config.toml
n_layer = 14
activation = "gelu"
norm_eps = 1e-05
attn_scale = 0.0884
tie_embeddings = true
init_std_o = 0.00519
init_std_up = 0.0275
optimizer = "muon"
lr = 0.00714
beta1 = 0.95
lr_head = 0.00441
train_tokens = 1060000000
dataset = "wikipedia_en"
MLP neurons of a small language model. Each row is named by its layer, matrix (up: input weights) and neuron, and shows model dimensions 0-127. Each number is 500 + 40 x the weight over its row's rms, rounded and kept within 0 to 999. Numbers have three digits each.
After each neuron's rows, "fires in" lists the words (lower case) most often at its 100 highest values on Wikipedia text that the model never trained on.

L7.up626:470407479525562466460541476538512496400480463513544511548560525505455595534518502561542570478497509505452550508514519538526514503486506527519493515538433480559566445486500554596525515465533519518461585527548489473588532531462485479486488553511565528525496540505551469546513536483514489520491553430500467550561491528480505472558471472533507510481523458463515488503565511496477512505548
fires in: "was", "were", "is", "also", "are"

L7.up1147:481523482529509507538490530565435551492553536451529528543457524559534481516495542519515632481569519518378534486478528509521538404495472539528560536468474554546524439452526546460404446517496498453544463457532557517527489481516531485420427509458498524499539515508476488488459571505531551512491502481459484533464419509471487528493496514519561528514509443444456540520440465453581444458541
fires in: "in", "to", "after", "between", "before", "at"

L7.up920:496448487500462497567417501481535476468506548566558588555452556532501494459475457517440556516496601484542554461500515507459498481541514531466414579492505445494532526509490483470457442448487481405576425421488507513476524484501536481476499554512521521548531500493490581492503519459512522499504511506517437548500511530506488503495551447498532457550477544514509523421435486459504477521471
fires in: "to", "of", "from", "by", "about", "against"

L2.up764:569496525521482392436612506506508517491485485533483483484446555492486568550493546410472464521498469513481436503511557600481520552403446436455460499590461443504438527502580571500491507489494495519532533438569559532519462414486441530562531526537509535465492469535465439462497411524608577465536475523449514525494521500486486468496454515494561533457488437564487418478620488598563529524472
fires in: "were", "was", "had", "would"

L7.up1489:437519563536467471525564488430466435401462512474522589502464557513501490530463504528477501518536535524450493508504561500499534496506570580543509499455490452510513491452463447523415574535511490562569558481480438500519535504570430433515575547570486518502468536544511558533536475476469563456509540517508531523557462460557493532487457402497460544520446521440552499557493555498500542485530
fires in: "to", "of", "that", "and", "for"

L2.up659:495534428507522466452525486550437487453434507563461549541509508527466549385488580507387551536455472550545529516524471507400489458498562480459528508527470482516516417531467428462578437515477528534485460541506459545526539464512568492515604586471488508488530497555570507511480486489546525501556517537416503540554419511490519498521451509456475496486479498512486483431453543520521446523394
fires in: "under", "on", "in", "during", "over", "to"

L2.up1483:513497563450478474536485519491456458432503449490552550530530494499529476508424614552533537490526486504506548562439523471502532537521485542535531467473541489544460521539569532484471472564484476491493515530572498487468466501465544475483490547477539529550530469510489468493547460511524496574493454511469498483510429569488512459458483520503502455512487549504488507416496465592531565576471
fires in: "they", "he", "have", "will", "may", "to"

L4.up292:462467484612428429493532491507510564522431575448452566510469518499531544494541489485460544472509475519474474500543504515508550537502528515428572496469476468548586441523533472451480466545470524482587438449569534486458526509438542512434517535515487501512460522507547506448555472476525527505564484450477557521486509472533475500487495506386535494477501492503439547492480438486583504494449
fires in: "of", "to", "in", "after"

L2.up729:445456548470482487526502583549419532543576447469498603532459424485458448537451477516470534542508468498470434570494483480472560427453494450459492527522494559505459443494509522472471444531596537489515446484520445550460509472485483477456528499525539570509536509525532464467528519538522510495522447502505527503474483540589493467542576567460557477517487528527504520520474525483496527508483
fires in: "at", "attended"

L7.up1274:454542510499529512484448516451436455473496490454508480528478513532508577500575457493452481485503440550514508454481477431545559455477541573494506505494497476412556529532476508482468523497504505501550441495466501488473507482504567534460491511484570494436526413473457553539424509492494568477511597520512442511634510530474542478427440488432477459515498485585521539518567452555504524473500
fires in: "as", "end"

L6.up718:473454486553507483497544440538546470618554454497502502521485387492448560500477521507392581425463463533487566521521467544540486530442527503423490532453527461540480433544461470458516480457468545510504507494451523516454557510532511461468470497455528486519492418522491525523523576472488555474492485533475527500494447507521417500492510531449492515486514469491482458484435607544460489522455
fires in: "of", "with", "in"

L2.up684:535440471545582468563523559509433562473480512473622436516496534506470472557427474491537555483551432470532524504539484500476483446591509539454542477461461574450455552469519556517450553518554438452510448526487489483417513464482518541562524558419498472484541429494546466497504535505515463490492495439467518530450534526472444505511586512591455461506491579548535475486462495455484474550498
fires in: "and", "these", "that", "this", "but"

L2.up1170:511459496480462547623487531493531437534497522447485414550516519522507495571624523506493536434489437525494425514528486477503497504480538477475552518454472497481526482530540499479491517466505503510528482536522461511501553430513547510525504526562508469517502515476534458523474507530518539486513461427525510460566491531472489545521521571494541420540516567482525495434557546498554451473527
fires in: "that", "one", "1"

L4.up59:509505560449558478495491500539491493418512483549599428460470551490549499530446548585460465475507414459572504465463559547469539492498493527488540508488493490508516542507539532458456561557431484517508533542535410497507541474499510495522504566456507488406556517526476479486466543481462457491474480437503461504476453509554441488478444513486554456427539479533539411464416493553524525535403
fires in: "and", "the", "as", "or", "but"

L4.up434:393444479520503470539508473531501436461435531515528457485486479524456477529523492460483489453492441502516539455516490516493544496538550519450488474517501499560384548520500572548434492492509494481464538473483443498527544479469485460458551504520529459456468503524519472458510480455500480502554519527467512498604455449507434423526477503473550557488529464489454477433494482492522477459411
fires in: "with", "despite", "of", "at", "as", "by"

L2.up1378:427499537521567526508523529504474512563591447556512542528549527384478505423476459511457464539527492479473513476551456478441509513559530449509458568487434472533520512504568545514464423548559465471517516583540525528572437520460512463498434532493513485545569575507520502458498499522526451564472483478513437543538484484601579520543459538414598500523530510525522484491477419483499465458570
fires in: "at", "during"

L2.up1322:515493408474597488534525562435487539459513456459490479496555487534455458482503436490530504501503575463518473510490508557434464532562520454544523533522467445514558449530452463536569461505510412462437476573413502557555492550497468554476415523583469563498491457467415529545511489483539434500512524538441470458517499446552462505503451495528520517532517541502557491541548563490486474467605
fires in: "during", "medium", "mixed"

L7.up1052:495476491485509473457530519412556589484483524513588536487518511504533477509540552472498519539491486474447554439511516540476429488550464518533548513496480381489484514515510521454566573521521452454528496420534546521521506512473495484513460481439466415546473518496469434468576525550486490531478585570409458507452525469476548517562539489538507579554578484485525420467484462559538511493561
fires in: "were", "was", "in", "is", "are", "be"

L6.up1042:458455477501466516419451441478451531489491489480472520459448473496449493510517528536428481524499395566470465461542463581498476484549479542494458468434598497535458485525546566557502505486537443448606484474530533513480506524529489419485481553520495477436490488509450505512458532510472443508508577507466483442521510521484474510471414484502508436445529491515572503447460570482506520521507
fires in: "on"

L7.up685:461435456455485545445531480471497508541470441418513514464467457486419533522502516570512574506536450468552489498488464509501479566583520546481440555529549449530437508483576393520521434488432446532526451531469444557399527519543554489534441508505531486483544557498471484365461545513492494529455503464382510567481446497436535475464564519462453448496525430535531498448525491500574477498508
fires in: "on", "over"

L7.up1096:509559512536478580425412547519458430464468485535549464558409486480519530418521524512531456454491513560542510505513478597451550516521499536546475464523476395542535528489515536503466552484450556547471485532489510530474488473437551456468545500496522555497527511443519595518518518508460515581586452561492475514545511452502530468425463514447553519472521498505504459518516529498452448557503
fires in: "as", "was", "been", "one"

L7.up6:465508542543422491497526567515483483588571514497572435511534530546572532467498453543483524479476470520461470490411525506484476452499411528546488486449565551486430516470546461494502556573547450540468519569526492480513464524475483419468510539543517491468494468463514462508525470476459460594497516604436518521534420550452501506506551550516496476471522530556514552478521517505550478476478
fires in: "a"

L7.up1057:549483484489433526488471523494500506508513513410498506472485589475552489521569513491504480475523487552463476519470520476526513483501529436576515528521416496481537532508456474466513475535512538564537509467473464429538529467503460550498505461503465500530439501508531516529556430429474535410525482435475514465572531470550485447512448557514551490506530461515508570494461494528497527590505
fires in: "this", "that", "same"

L2.up315:516406555462524462520468506530533523454466472573579507473549437498529536525604579514482511464524499544456491447427519473468469535500443469539468462500536492509505520515531493527526504475482385454521496433494499518581486435437550466457480551472440510473560469426533501492486486499515468590447443460503445430508469500534532547559501489541515502558536433443471499519563486519455472487523
fires in: "be", "been", "being", "was", "is", "himself"

L7.up324:549487455521487485438517437455469509479487521500532494531491518464566460469569549482495508447528439490497508552522535506506481567474481509491478532536462515540479417467435462487408459503409576494529495513508420492552498490507487571505550540484465461448533464557520437484541480464483572550469430495428540528478586456517515494506486467479408513571509458536549544505561499493469460485493
fires in: "which", "has", "have", "are", "had", "is"

L7.up187:491438519499507494514526401522484527461509520580601563493471460575477583483475456458419474463541504497440440481469434474402512516479528508561456501482516501484547489540440486452570466530447524480530498527507504517496537448541470511474532530453500524523456548401509508456504550503524529472512570498463540475553483526499508486548545489474535519536535506452495466559555449494516507526439
fires in: "to", "by", "with", "of", "at"

L2.up1233:395505461477535575518474481515524493554513489536500437506481429540510520454455520453445493456457536494575515515563495543511463578527511470489493519513477428480435505560453490437517479507535548496557444477500531507436514462454497522494486484565467404506530414517475434413513538477522530504486538490523503428447554556538474503549387452542486460507458471498470495475442458489474502492502
fires in: "with", "for", "given", "killed", "received"

L4.up526:458527509548438461515534450508519508458510592532516466486508438454502507533506438520455525440536524537471485418540508450445539496460508495397459519471528465498521461519457501455484468466496489483473508430504523561431467357484482465520491459471499490457515507510452476535499507455508543583511531556572438537508527582464445489502499603514540515518515566513510522476469400475533427476459
fires in: "at", "by", "of", "location", "roger"

L4.up1034:486441585436501536509469550494473499467494501488513503486615544581445460538538556500503540574530483511500463525532538534478521537550453528470477488493495468534547545515542508578496424532491512485521502481494480520490484479496571452459478478526515511497524479467556496501509551456457500549513470480450488539474515564492466533413498448462466435500583533481520513503490522458490463507523
fires in: "he", "they", "along", "his", "in", "their"

L4.up626:483443451526566476551533528488438468481467441537585507600546462476365498522541613576474565464473491453471523485526496581460530550458472502485476499494505508464547533557533508508505481542489495502496417504551508530527570497514505442490555477562506491510456489455522544522523472510505544503508539524546456505526533535511561506539520538526443473561490471519526508514474536600581490505450
fires in: "one", "other", "worker", "later", "both"

L2.up890:451455519478541484470463483538427519484564591496527470538510501498417538514476474525448499467470499457481513460536487560486526544500535482530524451483500446477430476505597491513501503483501559527430498522518499517502477478448511493489526489515456466462525496554532568466446500490437514584513575545468442422519501509496498533433452515405478495432444473510587530538512514484503519477540
fires in: "as", "make", "into"

L4.up591:579486497529429531462521518504535481598476505424516468489491480489451388419549444551526455471458435542466527456523484565502554466552520499494486582452554474526478519415530524514608428487501554471483449528465501479519471447455522469482469530477480521465538467503549430479497508477486494539473517524474502422527469466434533503460501438531501500552506492534543509449494476464556497504497
fires in: "in", "on", "and", "age", "at", "to"

L7.up91:411503401516524448467449509507475505517512525482489547435452492446495562597513509545450539516461523547544554521460515532540493511475534522542531555502534513489575531494529436507501514481507520485520484448497492577464415436518522508421522514508538504465453496536540454417405454471488539459549504475447502462515503518418491477498488481507500504546612520504548495509465525545485496445514
fires in: "as", "most", "time", "beginning"

L4.up1029:547491540525395579515436464550487512513514489520488468467520536485455515541536520528501535459492525576450476502493505521506539525516472529634378531473549531535508478554528508479535498531501517531489559482514504504464517425521470507430477481555473533451469500457572523471502476536516466600519457555522498437522552481444492445520496534485436504493506557420500524481563447508521492522481
fires in: "this", "1", "each", "that", "same", "a"

L7.up127:510428509528502526501549502517534471498437489517523594506481454501503532534480539538440548520545513485525551531473441497451550536452488504460486521478409488517543530435523415444508488509434473506442420455542406509475529521536490481503545513553525426510503512461545454450568521522536529493508446515450502562457451468538533525523492501504482476565627515495549498558539497568458455469449
fires in: "is", "was", "are", "been", "be", "also"

L7.up104:540517524514532531566540544411518540406582517514511469524504454522542498574478518516531535489506558543451494473525517577531489575523530529473469531480509505503560473477484523464480550480484492461451505510481435572490477415424542483550500470481494505487464512455594487391479519465510440480489508498476476515425493495455545503530588444515492567457535513480515455566456519549491473574448
fires in: "is", "was", "at", "by", "been", "set"

L7.up1035:534513509520456446441526532431458462492526494503496516500529422599543506511499494530513529534488427536394518540531528525517485600523444531475524473456505476455495492445493483437440477489475461497530443493440553493498538508560568548523557505557517469487470551538499453549393470521558569538473552499482524541479478480462528437450532536573433467470557541533502555508513481495479512484472
fires in: "as", "who", "which", "that", "what", "has"

L2.up1105:510463478494538579614444498492535494543472514488512513544558590448479558518513496491466506526463455553537501549534384458551503543460538488480477482455527524558477504502468518525558469438550455491468443532492507525447426422448559455525522511548463557466492542473454577471532419480505462532510587485504541457509463501481491513509553507565483464546470506469560531555551476530489469495484
fires in: "that", "because", "although", "where", "which", "how"